MLP neurons of a small language model. Each row is named by its layer, matrix (gate and up: input weights) and neuron, and shows model dimensions 32-223. Each number is 128 + 24 x the weight over its row's rms, rounded and kept within 0 to 255. Numbers have three digits each. A neuron's up and down rows have the sign that makes its largest values positive.
After each neuron's rows, "fires on" lists the tokens most often at its 100 highest values on Wikipedia text that the model never trained on.

L5.gate439:175121145096136154131163150129151158138116127101143167101129086102099126099120138130101106156136163157143132133150128122165159178090082120156121118117123133113133151099151142144173133131159153107126148121125083102145116111155112098138097123150146112088122165123110179108146134137128102114141094145147123128114135124142120135129120128093089115128113159102123144108090172148119147105145083113110150136155155095105113104100166177098139123139128103136112116112103133150129132140121106128143104113134097187107118095132099130078137162089104131102124121148088143116128120138107138146
L5.up439:160128142114114117122179150121117154138141137096131124098131107117099114083107169150090132136167159182080158115092138175140164146089110119075110133102113116085120084115135074118138112112176189167131126126158113139123137148164152122116099151142103108123141140114104159162148141116112154125161116147153121133105134147135125129140114119113129140142085118071107149112117170128115152144129129107169134080152156120113121148127129140132152134106122144135089096131111119146098137167155103087124149134160104114143100116114114125113121123139094137132110088177131129129134128114131127111
fires on: "==", " ==", "\n", "===", " ==="

L5.gate564:166111136140147152113140145114133128150153105121154138119131125153128097105125169143143149123093165103153127118125152173128108137080125119113138123135127133114113122124092167081104136101103152166090112151117162128089128110102131118115157162093102123176143161129107114181132105119115133097100155132138093140133127100123115123143152108127143159123174118149134136112140198070158099152134116107141099130144112115095100122126131119158146184130143098147138115174104135167134144104119112124184131127181100161107101161082132124139132134106118178090150160124152142139153164118090121121
L5.up564:103129129122088136157099136122085071132130143131111131125170176146129148125135112121180157097085141169056164117154127138149164103121092128116149104174147151135125114163096124088095151103136109156106139124119123082114134097128138141120090093105095112121131153079117087124053107107133118130120166163138115107096104131140087118085111141157139127117109070150121186145113181080131149116093111144090169125158154139123132119130161091113107112168128111143128126112154118151138125133155080133164104183164162144109135154133110128106117145107109173112123129141147116134129138158091156122
fires on: "==", "\n", " =="

L5.gate670:130125127116158119115137101096154107156120138167099152119088167115158175139129154160106158167082118167149128091108192139141145143118157155130157130117117153130150148108154146126114143114130101145114123102129137129148150134136090159101079112155115110124180133143160106132122146133134076126133122153126126139109099180107128133186171134127119143137121171124123098132141103149121139152120143147130118185145160156101136180110119143128110121138107082167096129133136087137130143145092104186137137102146118143131170131156114121162144120141112142116139141092108095147129138165132106110
L5.up670:126141084153160106110117117119125125104106180097154137112116102164091188149143144129138102158146121113120135123120116153140129131149103100172169107174112146116112144139166135138118103116125190109130166203157156137160125094146080094111105146151142127153122122130140092144134104104133122111130154193139147099125112157112145158112115109100108107111096083123137149086150100124120130134160122092080109117126150149155153104124125105100130116115166110136129126146136136158125135123152100165157149146117137165151104108071168132113112116128132135132119123135163141109142133137139141106
fires on: "==", " ==", "===", " army"

L4.gate346:166130119117145161125152106116143141139106136129129116135142115104133166130177153149121078163138120138152117115111109132172064134145124109147075149098206139117136095136144141156103109132105138144152140114102154138133111146073126176157162128117141100159110128133141138153138107123117156138111135120099156153167070136154126135148159152083110115165120117132119122097132132133100134095144142119138141131168145150096131158146144105122115139126142143107147081166140140169135142113125097132129148115170098087147146150123159134106107124120159111158133151118131113147132145146146105114
L4.up346:098134108122119123109103093110124178098138152138091113131112160142152116125138136129119041159178143149093140095132121115116181068126154083106053113128142147138121111137132178136129127085159126097146145080127214136155107079137126134160115198156138136153159129116145124158149109126098127132103166149153146157153087141140136070093119132088100110100120118175163095121108099141117131136102137151171108164142084095157111132136146131119112131151158142122127151116098125120127126141108111139081140135155117106080131136141085127138086150131128119135132106144134134150116117127135086136
fires on: " |", ",", " in", "4", " ", " September"

L5.gate402:118138123126106134110090110125157110136053162118134106119143134070128122153102116136120101128122095136109130147145173121110146150131122159160141154124152130091146130089095126110134086157140088123109170134163105116166123110100107173130137121087102111143088126089135102115133127107203102109146131131097117126177144118144084119105083090074111120138153144139134109138153168097114129136128141174139128126107156135138102133130151123075118122147157111146162094166160149153131135085134128156111124118110116157130148153103178107150135141102110119191161098102138161132124142098126132109
L5.up402:106134126117187126154157099114130123143104098121142137097165047117121091122059112124154140155100102131103079147161117133158125157147109105171122088114154113139139153096167108114142173118161151111114151141133145102167123117128155093126118134123115110084158112138123151150137141156156161149106132141161083122098118165136166120139128129126089080155151142145130098130130094143137168120114099127120147159116145120122118113179192126111169158127149185170110099122144134088121137119154149146158084118084153143149137147168121136104130174157132136138094116109182145136121127110125101122
fires on: " of", "-", " in", "|", " \""

L5.gate336:088153105148145167141112134155158176124139148149074103115111121129113126123125131093128119123088140123153099133113153156129124121151130137164134142143165134153153117140195120095139133121080126114107144120103118147102146153083080112149183131127159146148123129149126124125133116112129119124126048106112148117098119124175161144142133111095129107149107143120118125156126105099187139102165069155113147148147114136126085131144148096145113138099107107139154116121139112101130135123133121144179131114157104131099159122142147122116128112125146130126145143163166179112152162162115139155
L5.up336:127132123103130129216124187107113124171109139093110116121111163121129187162115151179146136137084126094157104148123142138135093108129124132102155127098109119121112115117168154127101097125076168132138141130156113129138084154111186105115111119121124151127161098135129082130158138124177142154144078109107133123121080126150153098105138171149116121099111134155121110140123111164114095128104096140152111136156169136084118128137097123140146164125137126161138146134127108118113152124100119176138097090146126157132129128113103152166138120104123137119128136132159137132126148090116170181
fires on: "\n", ")", " m", " record", ".", "2"

L4.gate740:131145138111124134113166115146105166111110146161165121144166110145149153107155127112131143123178117105111104136092106108164151092151133089133146132149164146139136121148131145114125137131120141132122151135153136119143131065131130143100149110120120141114106142151124114129160107097116115149160122098121135128131107148178131103125138151081077091112124130160174108145145108139094118151086153137139137103132100129109127101138149116111142155118140119104112106108132143149092097086122108118138127145086136084095114140142138154098129112161109139131081113126124136074177121202124136103
L4.up740:132124154075108148163162134114113161124098142180122125098124146093158129123127129167162135115125120115133145116129136108135102132091129069115132123101120150138134124088115148151130155142186118121142087166140104149128142143103159139166089133131148112147079170103174136173163119137129139118113131134103088134144116121124125093109095100165134152116158120123149086118155123145139151176123125110149139087135113140114162121129140157147171135146114081156106090135113131103152138134091132136156128131162133068119141102174126104134068114102134145124123151105180153150131155114143153162
fires on: " |", " is", " =", " (", " "

L4.gate78:097114136138110136081125121091188105126127154129074119142115103159149123113152123121113123151142162104124102144159129129165100097177099124099117119113106152160108206115106128157143139133096137131138155132175144145122082138155129155143127176140137153148150125122129107103131112141151108137131164113153128129103134127137089082128157108066136107138123126150110143149106113135121141112182152140105126117118092108130134126094153159178143061138169102143145082155136134131142113115088114131141149145128100117072151144110144119162139131151091096113093155128152161144160178119103150104
L4.up78:153129138136129154166147146094170136177126129109167145126144107127115137105119135100114112142140105101187112151144163125126133104123122128186104158150125165138142114091145149135153172107088117136126160098090140066145173134127144137112103112146151120108102108119143097122108169102130145144148141153138109126153133092141145115107146100132130106072100111092154100139109166101158149158122126133122087133163150122145135135168103108130121131077100115188130138117169144140126134100114092143130167135067101174171112100116132138104125113138126157101081075114149102107181155139123094130
fires on: " |", ",", " and", "-", "|", ";"

L4.gate11:137133158157140119146118119160162136106077110158117134148169110089165128130167149091146125126132117089129098134136158159111142167121120100123077100125149136100077127144084111122120155119137118093157130165125182101127092146123125138144181138145149108147120060140144104096182130082120118114122091114110132175169132157130141145127132150117081066143154110102157106077100139139154127111143116173093103129122099144149115115131143107172136112109127165158124121149157076174134109103135085085114140129140156076142099124119138179131091136114170164125116126149120114148135116115151155109
L4.up11:128115091120089091097106109137184135124140065143204119118086136096137128143138106157109112108113134103111081115152083091129123143108148119163117169117078134142164163163127125123082152132188106062096128117122107161141131156129144115119100084115073148129129127143086101129120132145156101163130097131133111119113122119108139123114135141158132154100112163138148132126122154146145122114110122132120129130130102140105184137117144086141134111103161096154139167124092148134126137130109084141128123115122106159070162129099128143120148115092133126129166126106122122111107137151094147146
fires on: " |", " ", " her", "\n", "9"

L4.gate797:137098102114115138151115121126125126154128126129114121138116161110153106163115157118123112116122124143107108091104105126132101119095122129096132097146145147137156161086131143165111101082109132141137084141135138105122151145127128081082094142171188116112147113158097129137153113074106112144130128131138150138149145097118124119091120128153122154158138103136069125103146154092129117177128104120098090125124158125134143114101136092161146109147135123136098122164131165125193115094131136152113118113133135175147159100122110128121097125076098169095131152120061096121111093129150100138
L4.up797:113142102136133106110119137079107118161138119146097165132125110140153126148109147097157099107167115171134136135160148141101102112115101156160185110123104151122155127135182147110129120132142150121150135134118155146101129119122112136130100136094109136145141127174128088131182161118107118102153131131134147162116146144136112142150085138157098131142204083095087120141137143057109159149132131150125145167134110117105096110087118112066113145141134135121132158141130152121121134119133095111192142156142089146154126115079121092160126177136122136146123166122107115116126111132125126134
fires on: "0", "-", "'", " end", ".", " majority"

L4.gate7:092084090118116112162149126136181139134176088143092119107129100119117173116150108159169078156153108178128137124119102157144077188149120163140145066104160159151132144141149108145119115135141169133117126094145108132156154109116132122121142115143114113119168128161122085111135163144124104144153127115130153143136119139147154099118105146132102114139112111154064120120150099117190097124143126139148154150153121101146176149094146117156157176135134122131141133144142145120134130166102118167136136105125129109164145149107170147154095078095123155190107124135146118131161152146117109111
L4.up7:098119105114113105109158130207126139149166088130123135113132099187115100118128099151156125137123097075114139146111098080104136177113106156116118160127149061112102182123123134113127122118167111118131164137119134155123105139105166154164116119116121151133121176080076146155128147117077098119109163153125100110140146100106139151147098120083114186125135138132101109119127153122084114105165153125139156136125117137111122163112156109102109174114112156107114116165115094151147124155102149126139117137094140189172113095080110112147108118129123156144129145100153151113152101143134122104
fires on: "-", ",", " and", "0", " |", " to"

L5.gate423:138144134098172132137158117115160165130128118137126177112172108101142152099119166143110143119160120137117132140177126156113077119150121160126105162124155138094143141124127094104138151126174159108115162166122145158115138125137147161149142180143106141127109129106143132154138141123162099159151152091144125134133083089134111089120195124180165169119162158110134138164170135106100128116134145136111069101151119113102141098170137094115150139125115171101138108133117150113149076140106127150121092141146209115143115134137148159208141159129116089136145092156129134089079123138140093116
L5.up423:139120118126129152115143081125106125129118166085110141116128134093170140117175144130136108159134129099116149120160132143130123124135117084122119130137158109135119168116113130145135068069183134081140213107160167169101145122131205146088136107091116127161169120125122132146189142135146120161102138097120103120110119117153120104139093110126146132073124126116143120114148123148136151106160129125106169156126125111114150134148167114149182137109090100149158083127124162129180139156099120111157113090100144126136115119160140133152116147162126120148148110149145100121094132124137146106
fires on: "\n", " series", " set"

L5.gate580:084140111130109079112131088107107117136058099172153132096151091127174132099137137106142101132117196108111099148180113113138132144122150104105139100109127145114127178115117134127156117144150092146166104140125133157122089142122122153118139155129107104127160131136099103186136111130157101160139126113096103110089118113143098125127132124093154121103151128104103101148145131122128164130185170180107100115125150170134136119138112170110128153105183157152126191112083113147121078110109160131095160109127137138097129110099097111115143129181113114145127128090126121138097155119101114124
L5.up580:057139132133140124112076097131159123111090123119116115121129154142079125111097123145117089097127139135088155108151126127120116132127142109120154106128145107115112156140113108184127086146116095126100147136192177130152144123173146119140106144133139162119131122105095087122137159141127149141138074106119115165099122165094112127142123079130110148120125141130128122135110154109105156117115151120086137168159160124128118086099114156100148137100160144128134120144128119109124090064133122158113097146134145121097140151112107120136142144155131144126144135116188130127138122128119119155
fires on: " \"", " that", "\"", " this", " of"

L4.gate371:111109138134143131114166139128129125136125159103089164099111087106122098104130148173134133104127166129168161121127157126192099139118115186182134147149117117123117105079129132084118161105097118113125126119103112129132130141142071114102122129136112155120123128130170131166170139113106121168141124118187139150109112137117115122173150111082129154134099110080116114103098111092072116122097135037106148118135131114121118110112128101102175132153134073128122144133150142108126121148147109138143152155169135169124143135110085129187153110151110126110142160111138181120141149139141106105
L4.up371:151134113145176117111172158142122125152121156086123153094115117041111108113088188169147138066116154128152157124120126171155126130115148124170128168132148130104112094062122107144149160110108116088146098125121100141123131126128094127092097139135132127155125170138135110127131103095127120160134150133180125111124125155084155149143126118100127132109129128106171134122113096107067152130094146094111156133106097150149167132066152126125134105170098122168134133132157116168086142138113124126120157136155131154121147157110113087150132130098063157106134117103146161125154150144111118133
fires on: "==", " ==", "===", " son", " wife"

L4.gate738:122106095100122126141170116157145117129132120164149125141115164127120138152146109117153119125149130155141120143123139137110095098094127133164117110130135147137120155127124166131121148098150149112133136114128091131142109165135089128153131144143103167093092089137119066131129147081145104147131139148145129109084132070103149121133107153095131094155084156114144139125115092106124123136138115144130096133135111153104086111118125108126109090171137139143109142119141159117093182140098120122056086117103083105058106134113117153112106126110093186120143075123112177145097152118129129107
L4.up738:147099120129134111154150132089126123135124132120138115127098120118108111162059097103150139160160095109110137113117126136172127154128074172127147142163143094131153102121136082086114145094131133153141130121116115138129125118142114123126110191110090114090130118147116122122124140129109120134150094123141173106126125142151132119155112120145095131140130081117123120141154118130151132147133000141125102107159108101128122138119136128058148148156129103128126170131128104131125149134152082148133105116089099128169136122120112143142122123139102123115159126129114119127121094149135132111
fires on: " ", ",", ";", ".", " |", ":"

L4.gate22:110131138062130166166138129140125166136088152104141149134127138134124115140135095124162157149125124161142129139113123120180129195134060135117130129131134145134136131109144114096156130129091099094118138132129128098153136165138105157098131112117111121123096120181150107106174125108101134133129119169119094151157158122107115125134134121147127169106138089128143156150139131141125132116094098117106083116135151105092143121131122113142106127152150142116156128114129123101099147111123114125137102134130151117146129129176129109136117184125108102165137178087175095117132098106149118104
L4.up22:161121106130137111107116128104161051144113212118180119123122131134119126105145105113107108160122135120150133187117173147148116152166090110196135152167121136149130156123128142144108116142092146123097131109124162146104137081139116123113121138118124099158096105102125144124173142124137138100139120141106148120110126079133102117104139139159143118165154122096166100117142119111098148083169140113162108138126155109099125099149133141174115147090143132142144126134126101110117140151148077138131109116138141133060147101123115110089142126148125116148116126117200148107142102088126109104
fires on: " of", "\n", " in", " time", " "

L4.gate368:122145126145161139112110119113097106113128131166136127125150140131100101073151037093051085145156164155104135134123096116171109143140126147131138140074142127123121138136120148082112153130113131137125110118139151120136152155153097133097109125142093131176131121137140147151113091125128147152127139093138143116143144118133138099109097117146100103156121150158101101140144125137118160103143099162105137084154085119108131161153125106132135171186110141113137114134093186134125109142110128140118150132108118168141146142136129128147115117129113111124124100083111126104086148098150087139
L4.up368:125130163091135089098121117122132154109139123106126103116126138104092102133154090149139066131101131132125142129148129158106081132056141157141143184158088145085105180158145156104159108126117168116123138156147110144128119159162132147117105131124100133099150119141141105108151123112140130141131151131076170149152115119126128125151123142157136135125119107141121130129127144150133104142133130113131191099131149113141106132153149124079192154159077104115105068173092130169186138108120175118128113114179123134150158110145141084128112128157115137144112146115114119113112058139148099123
fires on: "\n", " to", " then", "-"

L4.gate167:144123110069139146110115162138151089194129153127141180152184121130162147161124097111117135120118146129127116135153103127127119150171125093147148108164129125147127159127120103103126139127126156142132127143191140118126114187118107133134117124156103116124151100148123125154145145173145140116135104150089157114136150157142082158106131151154108163171129098146139075117182126162169164133126096133119104119100148140123109123179088164105105098113123149137126115140147129118109131103157119134119088112173114143141158141143171099106099136110165083126147146116134125127103186121111134108
L4.up167:134120082120112139134146131127118093128127118099152133163133155129112188110165104152128105110137095167161129112114143152130124128163150118137122119158109188069140104118169116092153129149146147120125163130112148129132098113100110169150131120175155108161112133084136133126108165172164146137171159181071125135162143130127092150078144125145127117136135104139073135082095159090121139128101137096122107145115143150135113116139107116119133152127095137123150145119135116147162057129118178157125110149135135130141121116159151129129113153112131128121136137109145146126115081128165135144
fires on: "9", " of", " in", " at"

L4.gate64:146173138119177139167087146133153142104116084157079093121099111169095126124143148147146115112089159130153095091137153139093163125096140071118091095109148129088120144128134119167183104124155113128152118084128161157139173106110124114200115136162129152126130115127155105114111094114096154092126108141126111121129167149162129136139095102128114136126139115156118158144143112116082170152098138114121144122106157098123133116126145150134107114121160108150130170156092145130129105104133108127143137171122114161120146145110147069124102122120121113133133175135134150135115091106072136159
L4.up64:064154161119116157133125120139097112086133121133153099075145169130150151134107119127110205099070127053109128097114138129110093115154122133127118122114152109109099124142116147126124110134123118132153098125132120183142124153130112132124153116135144123096199125108085175132116110096129111158131106125106110156096160135156093123137116127115129113126132147133101166177138132073091160145129138120136134149131115127119123119153124147142136109139118164143110099148165139088165087152137109159095162101131163116144123138117109087118135148147120142141135113118113137127110152140125151122
fires on: ",", " |", " as", " –", " ", " ("

L5.gate780:097132162120177137129105084126108110129110069110162125106159107103129133133135176114138100136116165097112123121128104111145132132087161151139145133109161138143174128125128097112121139153128140129107141178169086120096150172125125144148151128142069186157138134089152139136127091075135149126138162147115153151142127105156161129175110161118133118157109110085124114141138106171121108138135116095115134176151073105127103142132106131173116111162143154113141091131121124124123129110090148122167132137128131101115139108127132112162103146165166120159159124133068132140170114127094118078
L5.up780:101105124158149105131126148119140116098128135084090124124158150129104130132142118147157114131115099124161096087106112145115158141138096108150096108125112144143136182128142095095159126134102135139115168182161073152147118134130085139136142138115147165121120109112125136121084154169157110126132137137144109122128103090194115094167139130141148131133103099103141147133150133150154157132134176111121122127156127145182147105125132136126130103115182126099105096131113102117171146107135144161137108119139129099147186116138104117169097148147118124115157133150065110153165114120126140150
fires on: "9", " in", "7", "6", "8"

L5.gate612:194125120108154142132108169131164143156140154133116132123144076151160125150161167125114127138120125148148189110127113120121130077127103186131086145105100138109086163109128136122137144163084152130119133115120136138171123156141100132141115107125147121118126110124119137155107147070127148146123139121143150102121162104091131135143133168093095125152150088108138113122182134157091131110089126132142159154095163129124149128130144117126110138130090154150154136162139170118163143103084123147115109103135172144117111091132151125143107108117112160153174151128101172093117089142102154170
L5.up612:141150088109127111121110140133117153156117124118145119131110129136103121142124135150098103165158131136131173130100150132121087130129122113117151113133123118106109136100146142135111120112125131160150120138199141160133100130128147104144101093146166125159145138147198087178135141111139129121152129139133143149173102113123129115119125158143110123101130128114152150142146139151105130124145128117149133095141102091104141120100158112133129091080087129195118114139156132106181169108091135118110112137171159141080130110145127119161088151078107144164099124170131115090059105111106109130
fires on: ".", "\n", " al"

L5.gate789:106142119127142128163116138159099124170115152138137148126088166121120138123152137152115142161152159142151125097124148150180118087118129101133155150120133135152129129114121078103090143094144142125108064139134133116134087146139083173127124139139107126091114119102112126105118127103142139086153125133122127109120078133133115118143099174124091119112086131144136158133103151150117109070154136126112167113110127143118092112078122187135102107128185149112176104096133133089116144128094121106116105146157111124159135144093119145142124143125089141150144135138093133110138085149129182117
L5.up789:130100166132106135133146151149112131124165132075093103127127109168147138084079156098170125098183095132162150123103107151121144140146122116158110132126103134119155113092127158124106148108099151148169123119121106103168130075124101109124114170141087105103118084132161081134076087146121170134104123122156115120112090112108087122156113136120108135139114153139108101141129143125142103148158109073092125107130130111117138107115097089130099129129140133114101095091183098103133124176160104130102124108096121136161148119176130131108135168159133143120130129141159082149136182148138123105
fires on: "1", " ", " of", "9", ",", "8"

L5.gate35:152139182120144114138168123104149109132137152150150141112152137127095178134105112179078138102130134196160135144112135151129126129122109135144140147112152100149095135087124170102117158133075096168077138166140103090133154106146146110135119168169116142111148126139126115141115181115145116148131090155137119133113130166107126144150113167123143155123112131139116143111108137124133103089099129085143109130159115114141038133121111105138095164131111114171135109096115125159160121139178120149114163134125124178143116132138146160104123150184129129161156127121141156173159149108109145093
L5.up35:119119185078106110158184142147128155135114099133144109129134123167109178155122100147133130164125128164148139122136114117126140130128163142092131071118134112116096085142102161124122156154080140112117144134122079098174160105157152145134101160161119143124159097088114124170150102116154120104144124204144098153122139195079121111096130108166117121142128149146165170150114171170114121096102122129118141166124133113137052139146130114134119181150134104115156115112143107148129111139129145146137164142162160138109133113151130116141113145158110113155115099117138123161117190138113146102
fires on: "==", ":", " |", "===", "\n"

L5.gate639:127113122121174109120128111161145158116073113107106122097116095142096115114102144164144102103090123176108073136134116124156050143111148124103152127133104127130091175112116162117157129092120112149166129081121130140085172147120107136155126144127086156156116116153131129126148155115152128137105120143086178150149157116108109132149102126134107132132144159122100117145136123142075153147120158132136105111121174132121112163149127125135085140163137155139109160160130132141102130117137084154076151094110110165110123135109153090137107114136149154058124093099090128149165202114085148140
L5.up639:114140143109125147108119118118081089137162111142145138089114126152113071134152139131143108081155097111146117124103102134086121123109131140147123118094148097135111103168127120124072140141100106122151131083159171156111162123119108110171129107161139105113123120098133134138119137132142177145158137133134109167141133111138100114122094102148141119109109161138137150086140128173075123098123146135104094107129097117093128108157138124135134145068131139143111128141139155128128123130150145122098175129142119162139140105149116125116129121130101148131162145107132139127134073110105127156
fires on: ",", "9", " of", ";", "8", " as"

L5.gate690:133094117121169059155199122140115119127127132132079092122138129145145134128153116159111134117149133148105136120155120148125123153134143172153120114150147156125120138169111134151131129103131167130078100099091135095158107129122173120139100148102157120117136141138077129173109142123125124126134147119142113155145126149084125110138143130143112107124097143161131096135107151135087147143097125124140178131142108087115118132089135140166143134104121107130106133163165137123112108149135138130162111150139141144118075156156127138145116104117126092152066123090090127087148113093103140121
L5.up690:121101132149128117113140127136104143146157123123127114158140117128082136142121112093109166137189115111133115158131080109104139194115133133141098152166141179148104155106107094066119122130130144131122124101114145158111059173098139123121135123191162090068121120114139117098101133163194166134119083166133149128122155111090127093129109104129127094098152118110123105088132153152136124141082135142126121082134129084130133137128119107163120119083148156131125140084187131126134131139143113146144156109126139124156148045128109159163129124130099132176142148142150112149129087122116075131
fires on: " |", " and", " with", "ung", "g"

L5.gate162:123125152095113125083115184174134118135122132129131128119108110166164115140082099122126098129123130143140094162127137112128119094111108163148133110114144126117151160087168109123121131095114119128153138163124152110111122091116155093131125096142128135131068098137137076136099145156137161151145075120166099148097091134136127132148131130097160110129123158153121123109124121097153122124118145146091149163116123092163146141118141137142089145117092136089193119179146069173126165139111124138155091137172107148127132109132137085104085101102150125109174092081117146166135120131156125171
L5.up162:123147134073124127143179121115139107133102149140172143102127132104119115134089157077106127135124163149174123124171155169143105096141163078136156136157106071099165133100116109169095103102101107134156121138091145100175165146112115137119111159133077107087149107088158181136097144177101113123134101127163102112135121147114094096112174106097137096117140127137113099136145125140168141122133110114149122151152125112142163115157144135114121129103112170111147132135076115164116144103133137130093119178143153122091116145130134150107131135097139174124123085129136112134152136130138139148
fires on: " well", " of", " in", "-"

L4.gate759:125119151111183098068128126119124089117107148094119151123093151134190130121131114144119164144143136167141133105119164142160049109104133127103160143199110145102130131122148127122133135131104144108123073160141133114115128123132129105155154137104163128143111117165106087157095102121177155105138139117102157109070105083137129107121100138078144126128083087124139122084124135137118142139111105127122113105115103148124080140079139097147097128147112146152143163117119097112144139131159121129130111135107109122144106108137127108124099080170090105114134153079128102140129150114108168119
L4.up759:117105104114132150072143160098093135112131124098137132113144149122140115111121137112139164153148133183129113114138133141196090125123154126155134126145102125139154094112107145142110170143168139125116150121128143128130167130186121129115136111132158156149072124118135124197083114089199172117152072115149115168094122076126138072130138135120138119119125137151135112085131146132172118153130119135109145131139116116147086123129163098149134104145138133102137107107133103135133136110166108141136136126097086099138145095128154088136079102161098099096107112104142099153159181125131138095
fires on: " of", " in", ",", " de"

L4.gate201:140157117151140105115160101103152174153158147174149110131165122127117165137081123070144121167096149135136111094145124133130143105102104125155151138125133117117143159122123109105147129166107151151142109114112170120106085144094165143105138145129110163149158119092109124184128154108097082093112139116110079139097111150137072083140109121113126129088124092147133130173143126122117113121084111104120158119144155111122146154150153169139118117128130153105073155121124166129136138115162085140108125124196099129126115121079146097135110123105095106112119152099066127103115134106155140120
L4.up201:132154141090118098163155122185181108133166122149143164169133119136156142081125142100105154139152127093100122092120164156135143117154131128100137129151146112091126133073145137094149116133155081140140149118133131174124140148138145173143117156126105111141136110143149121149173101098163139117141101099142057121117128127170111083159138175118145161154134117131128163128112148125154130097104111120138135133136149105114129100099157137156140128153149157136130152135136135130142131118121046112141103156122109076159122126149122115107146157159184154160111115159108142121095160100137143153
fires on: " as", " |"

L4.gate325:133133171093116126133125106119142151108115129131142140139118092118176153154134157173123134138122133148123159126109145111172102130115120114122123101150152086130060130106129134133145148081157127121125105158119127149085121161156099162089163171072141074109149163110138137164100157131118147128134162181087133117097107134156113140140107159151141148126131099118127131151115180126110131106122142116188102137117163113145094135114147124105117170177128165104128103128157179153153114110130127117138092128088128147142132134129126085117147105162109144165124102131145155129107149137112169147
L4.up325:119136128112104099116092086095152116128078152165136142103112140135114129155167130139143129078103133103128173120125132145171119121150141132139162139177117152080068121146123102102106142094146134141101117132132196129097058179110134098078142136102179145071140181137120119146088144142137116125085146140128158151119101153163154118125113123123124095082140142091118176135100139137125137116163130162124139132140173120127107128158096132108127123137122118128097119114120137131123122123128136105131109132099174101146168125152066103145111127173141128167101136150122116113084094177168154119
fires on: ".", " number", " age", " year", " length"

L5.gate292:090115141137136139142122146124083154112095125102144102139137099158132099133152123142125109122138131073147100156119101143137073149118118161148128122129148117142110128105142151158106146139140145132147115138151121153150176117153151145129146149101118128108141155122087135139128164153145176152086157157080162131141093148114123092132135129124101152125089090126096140110141115080134135148107141090115034183133144134128142104193134090126140150126119122126163089145117125116145127123154150153147076142130146111086069150136173150130164157119124128133148108168103153155105097140171149166
L5.up292:122119174185138131132140101123151156096128138094113084135103098102152096199130132107129106123167098147123166154127114073098140146091119170095124133145119065165157106119147117143088179109125148109103104155168137138125152104135137157118128125097130103120124122120095084132157117164105161134121123102109135167120113132126085070150123124132111135101135088117123115136126158165104151114118123113118123140145110132161115126143130131146134114137179168149129099149158130110113134143115157114148154154133123124126123113169163054136128134141131142140113134159133139155149068121141125113
fires on: " |", ":", "|", "\n"

L5.gate477:172127145163166112167103095135123127108105100125125156131188096131122155125159168117177091104132186172145128179144145093145137141133114116150117148137124135062122165119117120145114112179146107143108171118146120153120122106160122111136142117117119100145122122147117147161131146126158103145077154173103138122139119128140089089149148134109137178145147109090146169105120122148149163111145097101124116134116168139150144098157168133102102143119141149176158159121144131127140099151133128133132100129109150132120087099103188124125126118147101092137162128082098127137141156144124135098
L5.up477:135130146152152135144100117143125140138160142109112102133129155130113120114129132124168132145138146106125131087124125184127116164129105131116108098136116158134118151143126183108138121132104134157112216135110124152170148143145124125099142143162168140121136134117155103127116122123155133142156136110107117164133119143153075139163163149089112112166153163120128165120123100158126092095132150105110160128128174134172166096115132138099140139132153170140155122105160160113091126124135123089080116105120171132128115085142195106144114116168136131111123156115119121159181148131144111150
fires on: " \"", " p", "M", " M", "im"

L4.gate389:138116145065149154117131124158154106143187173164084159152130123129146117119139113127109148103110153087112153122095146138118104131128103119141111123142161121148109143106119176148116124119165128115135131133114139163104162108125132140113096118166091124148073134139095167134155109117181160153137122138119074110121122160168086118153126131120116137135152113112131137122158139129132155147113109110151113098110141087132108078128130139124110124200144145155103130133139180092171148126172117090078165124148131117132130145173121122130132199158143112146119139118109126171084113181127140117
L4.up389:120146085084150118101143166047139113132089095136129128134153121173153147155098134122143137128123142152134146127139099126144146080171161095081154098109148137119111154134135140093146130135150110131150128118113141160127148090157138134138132133115141142134113132125080152136129174121103112118125126130126157162110108181120153110112148094115155098103114150107181157166116175155124118122111072168134105139095084124136142132116108139170137150135135092151125146171125125137124135113117111106156126161126143119128110146158177117128092104092128120124123136128097153154111166155088161156
fires on: " |", " (", ":", "\n"